MLP neurons of a small language model. Each row is named by its layer, matrix (gate and up: input weights; down: output weights) and neuron, and shows model dimensions 0-255. Each number is 128 + 32 x the weight over its row's rms, rounded and kept within 0 to 255. Numbers have three digits each. A neuron's up and down rows have the sign that makes its largest values positive.
After each neuron's rows, "fires after" lists the tokens most often just before its 100 highest values on Wikipedia text that the model never trained on. A number after a token or word is its count.

L3.gate990:078089067136102151107145153138089119065158117089130142124080127116116145140120109123135159124120170173135157170141174156106144090133093070114086129116091065107142101102183102077149146062112109082100085176129124204174145165124080131140134122126123106159119077093188169105109147131123091100151147139134118120129114118176124134152134113178143071117171119150146130072164109093162152157131155085191162104129057160074184140154101151084159081112179176159136116115121130085153096094130171117055127123151128147190104143077081120050127124176187142172189148091123196117093129132118146115143151132181134119109111178116112168157075076165120171096122135128118094133104138113119162150129154107188083149127154165155174224160144107142118180137195126137140123127137110118072164098086160
L3.up990:085101197088185104169154088151139083142179121138145173114126085083090114147105100148098149134067177085146163079134180114116157128198033124129225165098151069129128167115093160058083175123105074092082121105096054198152158150112155129134170177127163084174126081145140141172104109088167106139167099107116132129147078119154117158138136095136139125096118087112161107119160107110096099119137153123170086052137067098132134150177105126120114119105129146082122120128084139105131157167145131115103175137151134116159117169166169122076139115137124156114100132165108120188113128148156103167142133147145123146135087195138151180103108095140142100054122147169120099154179156155078166088119151116163166131153147158124162175133158082100096189063125177137147132139109165124145132107112166
L3.down990:107105197129167109129135077137153073126122165181140145121154135102119175145158115103074170112069201083181160115107164139107168106170038130099207140086186043135110114156094132160144171135129127090096102148115086138155113145106159162106173112117143131205114097162127121174066094123158119097121074104083185156133105125118146144174098079133098119133080103094121102119140133126067099153137143110170100052117060116139140156103131121132114138163120114082131124148092115122154167159133118125110143127091172080139091136151167096113131131149098161117104094186086146194108146139141145194175101152129173149103114201162108186089143097127164154099115187184114094129166141176138154114121120149145123123165139150096159178145164076099133149107101155218145111164077144126124138145090146
fires after: "\n\n" 82, "." 14

L7.gate811:092154137139143151175127081147141164187113122147172116109048109110131139106141112109149092142143131108101157121110153148084118155144134128112131104131163153113164107123137111127097112182081093166096135173150122169163156098114173124185132167152142089134160082125179163109093138100082082174160217128161124069047141102136081062127138102122118145168136172184138141175174126064104101106089166083139166121166144107092121120136114103132149126147050124120120108182124160150151086174069112131131135114162125177171139092155217149075097067133141194118134147158159154136112131096123144092107154149153131093098102175084069169129086101155144124098128120193164063162071165123075229123106107117161132115162187153182173149108156106130113164083122115118123097121167111130101096123104127
L7.up811:143127172097141199138131133092095161166127141136106161113073172166065160090096126097174098126129133132100142134131228124114109126112237146145219169198170175089138112160120129151153146117086070114094165124117139111167131090149149117154121166146148096104147114133129120115115109120191109115122146121100150060103107097210122063111112161181074087084130140127148107119129115102135157108091144116170135134120131159104138121123171121170140131147104155141109112178180172191181137137084151132117095193149167113067108110138167135137084127164153148169134121108149176116140096110101105073098094125145154105101108118081138092140119087161126111118153110166166096126165181147139176119121087135155056179116157153142078123065099153154105114176137065166134062146195087140146149126121180
L7.down811:130113114107147160104078159144131089106155128154108162171126106149083077148062124134149142081131132056142124186136194094078206148095127126191160143086140131140099105167131140163112143100125166120094133118088132109089144082179044135124160135112089124131122114082118125212139132128113106131112179141168094146160162134126126092126143184117185076078120141094079167096092124104119189165148149210158151108075122113134095109093127126146123130127112130142122129051138124168097166128119155092105136130115168134088096059187031149141109158126124082105092126114103122148161110145099149139142161115110119125158121091171183146152138188119088143145148131100163105124161130187163085121132139136093095152112065139068081112118130121112105156161162084221147178157188164158176183125148098
fires after: "." 36, ":" 14, "-" 4

L6.gate308:204098121171159159158111170073162155080115087173123138128158081070106093111126119101183168122167211129137100158160141127079123114078132076069161137155149143156161106088132136086097162157133092113112126100110139107164118132108091157142119094117078163134136180100127123087119091053093124139145140111166150146107126154141132077164156101121137127140144115110083190122114181118083096124100120160053110168089060103119069139165127191045142180101157118125125096071129106070201151116180146091082144162096165132086093072180170097122141132129136169090134101102133114133102154140148111171093083120172156109075086095083116155182107119139111109110122089149149141176083119116120134105120154072149099101090180138142127094169147140162113149121113101120164157123109051130105117071085110
L6.up308:133099098113086130190137120106109133179135132094161109121095191131144131060134126167087099112132152162105144176128167123177131123148185112157074143140081121198141121114087061143150071183061135150138111140105142126060133105175114152172114102117166153130166153123133163145132107107128190161127184129149076049110107154154100154162175081112057095143127090108065131124078127099171131120092144158126129029097157128063155155091192126123134131125129147164099118160165155123141135156143108160130123127082183126157136072101131115083166185169104121102104100172103124230174110097128118126105055111171161112135143115134096159106150098164145107137115130104084157118141092129163076140170120089140109099159146084060145066092130091101109147199097103118122151108161096132108130113116146
L6.down308:111084050119062047113140154100111125142157144178173099035107128180128078122099113089150155155145089111086168148132168120169131121172088087115085165179125113195157137106181107107118095171114151132066133101140136123188139078108129141075123100145156113143144152116093113094141106125123098105116167146126108120153141098148152081081154120139137092176116168162153125128149115148142104068134131101107126132128095131116164088168187136111105168132136150103140114122158124136137141127134139143127117131133224109113140128104148100164168156186129093117142116100073124150105115140107114075123098092117162106148140085100163126152201171123123153099138133118118045067147098090156118107155140068144115059111160074184087089140064131108146155123138124250081172127135054159109144149065090
fires after: " |" 28, "," 14, "ove" 7, " Moh" 7, " United" 5, ":" 4

L7.gate423:091180145096147147120128182117152077109140139179121101129125092122049157076142146092135101138152125073181059100123118166157104096104095147124132070124175153103146138128080128081144165087096180115162150113111184110178109117102114129123085141109112194143141089146121102137127109113135150176144090114150139094156114160144136106178112161036157146096098160120181156144110119134061104133155091161153102156167161090128068058148165139126111097136044166112131083167166097118154141171172087162182158157143068137104129140122105118207160165104081179126133128087076144068107124103114140123078090073122165116089104086078163154111085133133167140093115115111115206129102159075151087109137148110137129131138145129109123198139123144158148112113051082149162103104144164091160116148119177
L7.up423:135135097110127151155124158120097148113169121101132125149113125100134169147160134138127178126141103053152122127184134107128141097126105066080127128063106085133191148093166097113125144194125131117134132187106198125158111077105127169119125144138117141152207127155111160100134149109143119141097113148068111117125196142149158097146166148105188195128113193156168086132128170080135168089193062166171095133109072123100084126106178123117117128140162168142134121124120119108184134189140080152160139160178150090133121185169138132147116129117110117123118179091108188127084128163157160125116156136211137139109131116102162151125100071126101181133157115096071160154089122075191105149120141079159138114129197117134155196150155127178160157075075041084172111105110137101148102199152160
L7.down423:127054195159166110191155087072144148098100144165122119072116135109140143098149123166106069160165093124108106108124192185207134128081156096115109143175113204129123112129081116075170146088153126136155150127150071109115160207102126151137110115165151051061130100085120137154163128130138135132123172114152092148179096133145139155125118104172147114125086142138085154114114136161132105165118188089129150156086179109185136162181107124117128133146147170077149135202160105143165100097137160134084098151145146119085124119125195126087108156164155163083144125123130131113157117098116107127110124161127113084117110080111132079113148113160141089150107133116155087170100123104092111132127106149203094137117065149135191130123102133160106146116129182255203114056151139141154124105094142
fires after: " |" 22, "|" 12, "N" 12, "," 9, ";" 6, " Bu" 5

L3.gate464:143108164123159155115156108168129181146088059136129150105125082108139116127189107130197124139153169111123118134159116134076144131098105200099154139153135139134048055189077159119099149142123177160153121128179128130148189116123096056202181127125116098131118149089160121141140122143084110107141129169146185115075090102169048201145150116149111145142134133105084117147116114137079113151095117098160198084085121115132151178138119128074129143071167150164174095139141124080128104104140096136076165121130183149110123143139149135123151131150125140086080103036100154131071158092164155122125151090134118155070099144144138125111087165104121128119150128129168147124074096076120131170075128099126150087139064179152146101147202114165105126143115120077151163155093065095138130129035122
L3.up464:177158127104114134153124141152147085117142133135121103113151058166143138169052107125060192131080176136110100087139078128145143117108132178124173163104124145193161074177081157115097135104181150122144139125200120129149131166165114115148090083108158142101123098145128119117123100134112120110168161084119124189120123098133133202145121117149182157149109102136147093104145143120126106110131127139153165083137157160077161141134121135123112130142162106120129154106089105114093180112115193088117130055100118164154104040147131127172092112162085142134106054199155148157118116106157140084186115104098080096187123135136070059174106166087131197176156124155139135132147135098088120123183144130131168126103060145174114055129103103122100148117172167123112140232136153138073119152191077
L3.down464:150177109103114138119107134145135105098127149110125149133155040159132180201038127140077171130114173129117093101139102136147144121128120135105161138105092156157137066186096164115126123099132136130167127101179167145115137191138115140131083096117154145106112100164126104110112107154117092113171198071111144195141130091135123200215110126157128168161107142105139120131159166106170129130106115140146148063134139147084173110136132159091129124137124115139119127124113116126033137108100154105159121069122105184134122058149155113167101091150078152146143085165201138129131072139124097048166121096093094118218090126118096113188129145122131200175140133172115121110090140110097163115202112155144157120146084149164128084140075103138126151138152175187091150196143168148092136142155059
fires after: "|" 90, "-" 4

L5.gate472:104092149150109120144146171123164182137112094133126141107084088148154133087156085180086097113142146122143210116145137142044109102094128135106085109134090170177117151126120145120174112127129089153163122156070094144167214091160111111115077136089111157149137100098189137096109108154159093119150172088122140220147137071111120183212127111080124086164136135182129114128077123187185120136132118110152100132103168174123156118114170122122170135217129172170101099137201071133187169143170122101161133111084104144186100093128125119144095192125117118144177104090159159089103144089130107064125128113129141106097058133160082115123076114139132172148103120110106118126120103189083123131099145114149147109144074135150162142125127130126151193092100113146111127178135124132050082152133071
L5.up472:071126156159108112149164155169148158155120123103102189167097109141121126150076101157049092120140095177124171089104183103122060101131183061090103077120096162134081107191172052147147142134099134134149203124134115183146161124134121126152127143068144127142141136144129148104142069099124091121122067140186058096109119134088127124192096143121118161074136100115107153167103201113114137154169153123132156130154120152083123113104159136184117134166123149067109061147169112099074155101090129170146147154171081134171096113098114069109065127115094119135158079104173187163104185106176112127152121149099153151090110111114106131204156124136129218116094106173121104138135138139133146137107160123134111115160143080131066101114126128139118168161133085133089103154126105056101085125100085
L5.down472:155174091092109134135151099132087076127135128067132127131201166103090128171118124109185120135108132166161062140113128136160167221176154113111181130182093089134084062126151141188100158149105120104093099121180184149223133133096164123116129103138149119113141145105100157164129114132150123182117120138112123107148079171107145143130122139142156030154094166109183147123205119094145097139163136204104157026119138079129100105168102120150090128088196148106157114166077068122154105130127077151062115146184148108106103121121085108132151133113151184090140126128109114143194140166164138128122149117124113132119169150101170141159138136195158101148123148144137113111090128135162154148175102123104121146077138114096091184132087161088076093077155095141111166113121118125194115091136130
fires after: "|" 22, " |" 18, " No" 12, "." 6, " N" 5, ":" 4

L6.gate1016:130087094129134097097149147082166096104122171111151069144144095125169157149236115141201126102094157110163112095118113156080165162116195091134157091137121133125109077129151050163131126100167156144162097177116093148174119159192081103088102115112130166098171137117131125096118135123188094143136187135140115118152097161120114151172118115150113136162123155174113151139155079128186153089129061137151162043088134128180128175165108127134127090112099175139136106115101120179144159125169145168113169137145113106062158079162114098098200133166125121082110104114096112034117183126167161072083126096077146174122158116085116117164164111110121085130148118107157121098108105121117145157172104117170136139153133167105170143125137127107091128086219161112169146188138123097116142159080075
L6.up1016:137130132138151168046089090122150090172115131117133083132137180204102121154151185124145201097141154149127094202079106126161175140147147105115144112173133160100121156122127114138161102141143218149112164166185152132147102106115163115127184085103125080115064149114102143093166114111152114124178134068164164058142142152118098177129102170079126112080141155149142137103158133146132151070095141177170125119122120163146150168128103139104116157086123186103096138117155106141103143106163077145133154060112132073071128132149112091093161152147181121092114125176150144093113193127102158135101131186155138154160123158167129084129076091104139118156154146113212050147174148117038120084156113103163108113153147154154099139110127091066123122144190155147072172141136111139133138156198154
L6.down1016:111132121147138141084112104144120133114111128087116135126126150099101086126113131112121140126073062156164113147129076151188136099193096085148111131206163109140094089150168151087181088202163135173128086103121132102146087128096138138133128133134105115116121128142134163144090120128105087055097063127141114203122146182136135146171083120109156136124144125131107087124147141171106126115159156197113167189099134126148122189107077160104175137127152125062111092141139166200078082141136111087123107102181132096052086087153148066110078175127191171112162168117146131114102122096063120154159128161118187125125123197155096093050116106148097109162133141158162063126139156128066202090140125090097120130162187152105094159121145167108184149090116136132066163107110143145153139155138176
fires after: "." 40, "nd" 5, " House" 5

L8.gate17:184118114188106124159145144115098125053143105099122060144139107140158152114137134124172150109143158111148162181152124101157112121147088077162166088129149101095143170148180134125137129124143159124158170113082112169129125078072089119130107131150117142177090138105163120134050113071118139135094161167105138112131128057117070093154157132171131166112162143107177152082112138139220159103209157142120153135102128094069133169130143147064114118122127163141125068130187113127213150106128123172140077129134130119111180069123165152045108131131181112070157121124134125145126115125094147131116194140151138109113156119141072193102152165145113179090096150066070134135132180096137106155136172084145184151179121152135101140120116122134147151166112084086126108197076072116079123050119145
L8.up17:133115144174164106077197096133131168117124096143079103202147125107122090098184107156104128163058097139146138137163153097090149098147116093122075107182123126174106120071099101124164157080115179082126116170155174117093153143139162082164202146148061103134136152162134203129089113045169172160091111210111153141120100170112144193179118099134102075124120120132114112109143079124083148157139182129108146145118152157150112162113170082153135135146147149148105059135138152069184113069174129134137179107120106151152177196168138146148194162110133111100092108161076155101086153128133113135121128115134119176127146121087108145161110138121065171157085148106102183082103099121121130183144188119157085154160076150166131082156161121157104143152136127129143158122164128137094147166176112
L8.down17:168110119111087122102181133091098137119080133162103102085087113061092138079141154107115143189116141117140050138128117144149088145131141128176194137138131144101120092132158120101134137117125118148157107056129196141100170116100112095194130111161123168157119126122130114099076158169092136106128147214117111133102098125104084164139131116197138129130115122114189120141125117135123136141182131182109097139150090127070101074175110134115103137150135067120089062119139106111145154102137111114159106111148077171146176111113109111109120177087143159069148133098122136093106085152100089120125160136135089114086124104142121148108129111167136103158110126153156173152146096040113133147123233091113172181212137093138118140105017136097101112198146114175091128093122055129146127166033161
fires after: " |" 74, "|" 19

L7.gate346:171160106143127104169117128132162112139066155125138106151112105136133104091110190109074127103165123122154182122159147104174169112120136167106182114103125109119128115120132123106129129089128143144143134158155057138135149166114106168110108166118116118129174036107142104097168124110150098142068157032142171181132092123171142141148115129088103156170138134158165108131127097137048113098140127165143086116101170122120086098147167106052132128134168118135159151140174121130116164141112172108147148091117155166177163092156214124142112100167088129137052103160158144167074112132134195105110136113167057134197134154106069097109132088097078116149184192108112131140150155145109147156147159054105139190127147207179165038144133126212135092138174145108160125166122134151080137124137139
L7.up346:175108193120126172110107168086169141188106201178118167161113156109154124113158143103141100144177125124125077121112141166156136126085109155159129099130147148127091156140131136131155122083166084210123118145153145083139126086100102149185220138135103080151159099112120106143207119123183115140126141107157109098119084096157082160128091134159126111086115119181159203163164105065152089110078095111127160149111124088072140080139174106106110117147061152117145120119156185113105097126118071110105215140124141158146163129180150170106077068163101106096104118132126118153136156175132138072083144183170159143126139165135137117078149117131131101082140141088138147134139105121127172119137220108094090148122164109160128134127120080171147088183151151113175086151201120130105117086082192
L7.down346:156104137144113109113107121088116153158063133131103146140122139133111105075129103086109117114145101199141123143128139088119133152110136085097134100092106087146110166110125133187127122170065144155126127103110040133147182124173042210125158139140103095123096098123173105101188139106096156118124144131119134133105067121146167106067136103113185127081133144139101121137171168065111083120118127139133096180159102110170125059147090063209118181153125119142140105116124175108116151147127124154167112091151137133149118192171140128118125049153113183108143115102167166145137155122129158155135101159148091096141150122124141130083125114105192161124171149183127112175184140108096105132112155096073119135179095082175132142126036133136083080168089121255137076127128096140121167140109117
fires after: "\n\n" 25, "\n" 22, " of" 7, ")" 6, " =" 4

L3.gate66:172170133116081085130125109086129145086078175083115139138140129110141167104169125111209102139179145145147084193118086084140131140162135114120118161178132142130134116165091069180139137116114143064152140102121092129173135135200156133102095118152126111113116120148150162116112202091144174068129174110153165074084114139178091195140106106093143133163174131161086171055135126097125161078126084112133156144119132148150156119123137169131120099129141172133126145098128116044140119128165123161088131103082115163206126098089132143110120166149134055142125135142089096107166120164059129087136168141142110086025148131175074093088152162076097185121155150053136128107083151138099157125102105037163143100167093125133187121141154142105139154156144107090124168094157147106110120153167105
L3.up66:126117127108076142135129133092173106103095140114091150096207102169085147151101147093157120185129191111159096156090113106139123118185199118138151178149127144129155127173106149137138186111116101076147162103132047082142158047131118109148097105135102193112109093198131208106188147079106148110143087085116120132106112094177061084118091160080160126116170135153153146109138127082170168100148129166152077134100095199114121139104126104109095139129177143086043155163165078078136185191119120160126084125120142151171108137103118030131147128151132125151145173104061128081159129173141138048161121128141121162084131140128138106079111168129130144108137089093126107130117144131109132098143124137076103098142108150121191148144125104151105135090164130101162201107135127124098170126088107
L3.down66:127119109127084114122142102181143084129117112105060148096171071125105179170143147135103177181089157064156116131159096139135172149100166132172152124100077089117157129153179172089113123163062087082058157104148113060112103108096093117157104127111102205132135108178121152172146098052111055099123079126156117136060160132159077089126129153096114125125167110166160130139087111133169140125149121180124083097104056206166147148100074075122091133108120112132104151162126121125149148165078088070098114175147121126097123157126148046156129147135083191106122167145110136169149150109187115062139121144132129159129105118112176125125146120136073131100133095156124141147103143100140153145144109111037108144138123146130173151126071150098112099130137136177186208139142150091127163108097119
fires after: "," 31, " Mat" 7, " [" 6, " August" 4, ":" 4

L8.gate733:121143117154147131172126067087115179138173107102125085118155154137091138121139124143115149122130155095179161113094126154165131149197074129161149174100179141084085120112149128162140143109117083163163115064128080118223169107130134117158110115107139062163123138188147087175163191146136185147127169091189100081117105110086144124127090086120142207102153134175034107138137111137138128078122138117128126125135060120105163125149140118114176121140116130108099095102151126193086095102167126154077126104116131176082164136114104138127111152115147116125109105170103076135140152177138144182111163145183100077162136107217113114151155131108208130172157199111113131093104148129140159130166188124076118074075126112146082166112198147122132113119164080139107105073089159141097177104128158
L8.up733:104101129076179105162157109152149202180100162098152071095121086116172151134082132116144167132165129129135120177157146115156129123114091138139084120144109115174110117185127115138158121092127101094097091084088163131122146125194078192116165175142135145123132143179114135169151118137180223124045127120093087150090082153129151118125101156087181152154097077151153124090195165171156158140106111103187130111146134096144150105134104091141119196136076201196101103091102129082158121133118131121167137165069038151146131137152095126150155081134128148141129104100114163176132125120128113209142083096144125125128133101157083132168126074110180159116114124168107142137158094153195071103152115165154153143131170131109096146091129195111106168068090132165101164146167108095103112159176105
L8.down733:083123134116146147114178211098120122096148103122092124074119081125119126120161121151166123134116124135128121150172187153112141096102151122135145079087127112101145121129127188084107178145141103097110121132159094123125108163105093151053109073114118178121038133109218133138127091126163101176096118093122157151148138090242179104098121084105144128142149087129118146153057157170118204163155129149132150149093203118168090131154149145129064134129124139084159155156127111116159161137126041149102180113148113110116143102140169104102107127043069118120136172094151144119109071077139163122090126135148169130149092116133116110169108074190100101079094112140101106136060107096164167166112151171140083139152090116131166061079122126129062193135139134131152099097131124105127124180110121
fires after: "-" 22, "|" 13, " (" 8, " |" 7, " mat" 5, "L" 5

L6.gate456:151155123124124112073171108089144119110113168104125088118194084143157146143147101122196126125182115115093097190120142157115193162130120100108106140129206134110140113125106132115101120131107185199119097121112167165147101096088166096137141148136076119099080216160144128092213157103100165200160189156085155085134066189113124140159117090166072191145114116098067118081165093132077083106129103109066140110049092092150076138162109167157173149096102126120123129111089151091142085135117071146116121141117140115093099108118129138132119147186166140050109184139079130160103107117193113089113163088152128153126174136160144118127147125120134144089112119076133124107158162092141135114148111114101080078129165137064155090127196110205127153119118112119145134138127173140111145146149102
L6.up456:168178108034090116081156134081081127042130139094118154106091108187178105084063118123109135143156127120118104148202144106164119111095123111155122096114210085129150173120179138136173113130140138165157136076150125097069096132107097158140115151138148144120098114089106085133109130159132170062099140132088182150148153119168107056104161086154175140100106140116086094142154138142118066142192156090143107143103124100104147133089160093085104117111172179117102093102149081113150135129107125099184170150110068107150133065109111185100157110138095101140090108082117151147114169080155115151123106125203114142115130153133097059157093159129155156118121103066166146059145225093104056112165163118095119125143152124169106084162108132162123112151153147096127118140175154140127132161141092
L6.down456:156131079126084122076100125086089133093187110116114095108130169134126113104119116110137134145163120157104094122115161172133083147083080105124112183133132120184143088151145087113167134116161150137118171122188153118076102124116116139130128121142114112124156148092167079106080111117137113073119147143075086140162151101149161077146170119155112118100119187128145082091108131158117146099176130102135160161115109121096144087132197106098140128113172096110136143111133143196126168134144102141114111130150201102190135121115140172097103165185172108099154061146129183158084085178175088164134175047168140096106150147118129135092200156137115083093143056122165140106149186089081134101143194100119126112199137180176149089119113149191166089164181153182095116194143137140171186104090200
fires after: " (" 44, "," 14, " U" 7, " \"" 4

L3.gate519:148101186136156142146118074157096129086196120154135164147105074124148099058126072133176167145156135110224140142150179123121101125214159141090091148195132134083151152140116084118066127079181145091116150136143134114196163121143157099136160129165121135175141085121155183178122146129170120158094140171095139156100086082182133191129122136076089136126165094120157141133155158115065121140064089105129147085133142139130118123120105068118189124128138180112178100161142153144072066113127161156084090090137111135108122172163172140101138119125079138148145079147125141128110127164181114161126146158136053131087101151101081159065107177157142097128169124148162096176100149088080172151109152135153132168126148135195066137149147187131140131119110170120144111150104156058113098108149148
L3.up519:138140156149126104176115107162134103146146132146079124119118099113159105079118099208189190137097149094112136157146116103088118146155119136090147133196096159093169184113148161126094125062199101153100138116130147076129118115156163111103137112122160108092092167102150160143138104119168108217067084167047100154125123083134127149048185124176144078078120085121161152147167162132072171108073133140165114113115175075140091092104116107146122170139107172133178120150171137116096065145082172149096098152139093137104149163089168145132134125105130097147141115183130164150098110173131066150099103152124113170084108132084134097142125208146083110151107134151154108205118117132110119158090137173153096158101114127191106146133072199100148125177094074152078147087162143107107154151132120
L3.down519:067159105139092148122160186109130155150095115136155087084159156137071189192111171147132093110082129086067122089106115151168141112062123143135125098100063094081178130117134166074171156183090107141141171125093145101078075130111077121094136097131110172104118114105119053070164107113086106121180135091142124114141174131073123033139142133171139146094103162153101077111112100125174145129141144168159108132064161124143126134121124165119075111106105092143144136106107106100150171149099114097161162157114146108099146091107092148168126181137143127122144168163135130078114088105098122122128099062145163170152138112155147112156130125139105119174117109107101144110179127140178069175108120151113099108145163139115218136050116110122115114192134073237105126111125127201129160153123082
fires after: "–" 19, " (" 18, "-" 14, "\n" 4, "hl" 4

L5.gate516:101141124148101083145136110147120139133121148084116192149138087130144166055161121138225093084174115161192151103076109150133120142122095107148118163115110096070126104123157124071121094118094152145119100143139112127157141173153096154129125097232102125166134126136127158111121155201144196144147152134076096175088110102192127100127093160152161059163144158107139100125160117119101094098174101114105167119114096104109123100149124102044160063162115137170119112157145089114119160150203141145121168142117192123103182117119082220104172108137110084101126174111141066152164117102087200076053179093151074115123135173116127149141081140116132186112116164061091149090108161145077129157110127154135110159118123102154211115155133128142109126109152133134126146122134096129119153147095103
L5.up516:124107120138117133115122133118157144146132125156074160167140130179103166117106166097197141135136142173169156120069108161115124184147111086093137127129125151038124144124144180074158126160116128142132148135159068079089139140140073155181130090203140122150169112167112098162137144162161121127134112140079164154153132078161169106062090139121128092138160067176148073109141131100129154133167093131138125169152046095163127087149130085104140112137133166112032158121092094141104181111143136045155144117147157113149176122182074165091081068139160151120140103155118121170183159117144181100091135120112092106135106152109109130137110056146137166129140076175139154136156158100079109136123129209085068112165082166181140135074068132166113111155170194121118160163128104101164163117120143
L5.down516:164089149093160138116128123098121176129086139166095071118126115171105110171111170079104155091105111131093072118111098176116153167144113139094169118145149187145059080181109128157167136148110154149116109126158120074120164110147138145174148135062109100087143117154064097167155131108145024138115098094128146130148153109112175179101109055129111201139109098175157110132178117159083180119140118133172132130166035119180120175143127126139126159099122146094031115108097117158127167130163117111100127121132131128169094109169113080120108113136157196169107079170122138123121116141151131149129082139086142110133067161155122198146147086163119096156116082176158133191122181107078117142133139163138126075121133171144106141066083135136114085156139077178139122188106151070177116105142174
fires after: "." 29, "," 17, " he" 4

L8.gate395:094106088070120092119078089172101102119117133170221112117069123114147141157148060090197124090132170103153135145154097179124148136086121114123170166137083098144110051147152162132095153138101083148129123073103135158204098088106095176115133088104140109159133111116091165139155093116094101141134170092131134130100151179118109128171137157100097129121093206092068172082121159113075087124095096140102100183178158094134085155092097178155141096111074095186142105076131090147158042143118119065139098137120098108112150112157133101157132109091068142142130095116152140099127044154077138099128159157132147139110175126148133088128085160126162085129159139192142114117129148085094159161109102119139137129151107169076095166111168130119142214140103126142146124135169143120097181165074147
L8.up395:175079159158129122157097164167142099089123176084086092111169033149120084163126172191158128078153172130090076118052169126139140110111122129176083107120119114135107060144135093126249126128118157121153117215129108178063109123140104136154126061093145137153140158114122084161147074087158140171121143156113170157125173125115149122154141152137124166109145166119139146114095063096102148127094130183145161152152099101090141158130137105106079049135129214111097150104111098128181107127171140150097147157108172161124151085171114092154093132124128104103169141100093086128115126162128097086178100161148120112148190097140124092090162108145104137177172118136191113130108150126168136167126118095148146145087124128097104095130144169110115167085144077110146123089142148103133165203094081
L8.down395:128112136072091148208117100140099112164135135175106115110148082085158108094138156144133135081163149099165161101126120144149173114103130102109079121192113166148066085126143154112104138099138144173106154073130100095136070161082125116152123095118145155150140157145111054110185157110137126097115186134113132171116099131160135142113140177099061149097119165116138087111090205091151208147128144188135136141161187087132103174124132142083133106168136105084062117118131129063218106104139087102155158115172157128094163152176123129164083123149146142173184131144091115079139123141150114113082112123090089158095119139055123162114186160147190076130159141155146101151063138127165173113103123080187104151108156211163148172132120056108119133086153087168121115105134109168120145132086117
fires after: ";" 27, " |" 20, "i" 12, "|" 6

L6.gate535:100136130109135177076169110102080145102081114107191131127137047124119110104149104118133101162143097113169130136136121063118065080161097168128120093115094066078161076087181059091146079125098119162146079172123111150224109128166108071096103148200135165173124110105123143110138121124109154135100170133107083148136130099145072138127102124109144158139105181159115134142098110146164114082129108160133111096138160125147148123137146117146155071107124136164208128146108130159113100147196143149125151178114134113122109145142123130144191122196087151192119163098151189074114107135173172149080191160158103182144115100110155167154088121125146122090160128080101120134150097116145156139121171132108078105167144162126164116170127104193159170128070106124205160146089112042106136185099153
L6.up535:166120129155124131093185077187105166133141143132119150115097105161117145115090154116155078129103105114166128128075129081144101118161093144119105096176120084028157156090132103138119136109068170175097096126156071063131147167162164133072135128156185144119123169128106106158131131159162127152133161128069167175128111103115151092109110153129145148089108109201141135160103065106168120112050090179159104141189134149092147073120098092178130075185111135149105157162073100136076113123191114080078161112114096127098154117131121116127134112174164128197134127145108192095125108168103129168145164198119069091150082136119098170172099173128124089115227132111092115139190100101144140158136156120136123122131130116106126140178105148148201134137094124166175149194118092110108152144096144
L6.down535:142142141148083090139120085127126170183136157130080100099140174079142136157035113124098115104095141121117110084066120158116130181133121139096109169138157079156093142130114096143101122094121105177088142130122085113055127151139182174070152111076093090090126192148175121128161129160140098157140131101135196106162117142133144061183132139135114144056137111165151101111152098069118161139055115135152147120144150105116162144110113148142117108165141123141135142103085111137085124147069109131086108113041114145149174095078118139124094099127116119122108111213138131166141142141052101110211097134082096064103141123137119141126155136092141092107137185186157105108159133133110130152134175115089155180099107154134097160133114199084108052115116105155094055165124065151143157110084057
fires after: " |" 37, "\n" 22, "|" 13

L5.gate16:093137130129105143129094143154166126072091158125138143100111099140134181053183099104176133099130127108160109115117140128100119138111115189110170104192133142164090117087144143184065133114141123107180096156133161148202082187164099123095152165135182097151147110113137108086127152088126178165106196106114112171116128133136121202116075142124192120066154102132139132139146147113102116110167126180162137049128151090126082100221118184112192116095099065079155143168129111096146108111173109093130168118145105107109139055096157137111134106145118129141111163107179163096068088117163164055080159126114171097052102192151178141133123055136143129130133097141148123102110101154096153172093142097137115131100072132145186166139148098174124137164074126137106145103170133097128081130129131
L5.up16:030059152162080142064068142196105111129127149128115101118134122104124148117134138104120146162186163200156125171128177112147143167122128132131136142117091118117146104106170133123102132092083116111107125139164068142130177143146128106151173158188128116129116158107154122132092078142100139120154130172117090203060157087174094153085155165178113116137149137130156151114115135113168075154144133122096116133170089132164135106119174116109125117080111112139071173132174021117128169121100121107193190172224188177092161142054135076098104094153174082115137089095153133135083120116181143142163134134141104081121119161148152150118106099177131154074125106148110166105068157129130147115102176113093115166121089103127098110134135106182143154211107101100099102113119181104123138132174132
L5.down16:104021140129126141098187146100094148137209121176118116090147146126131095141083123159161179147133170124167145133130126089123089081134082124140143130093108112162134107147144152154174124090145163144107141164129139107112093149119147081128133127162125143139159203105164104194119129139180115111154138171188114152120121125133111129070140113109128119143129118189130105100081133132090135181127148086110161143100089124155186169133071091132105077129113173168129152121145078151107135054156196174129113140129156156130133167133134179152092099128109150053137164172155062147091110120147124134173169116166118142101126126149136103161121140145153098087181088161111153115124108094125144112118115157163135138129105195126132113125019123141094085213171108255110105182104131101134162167134149
fires after: "," 58, " in" 4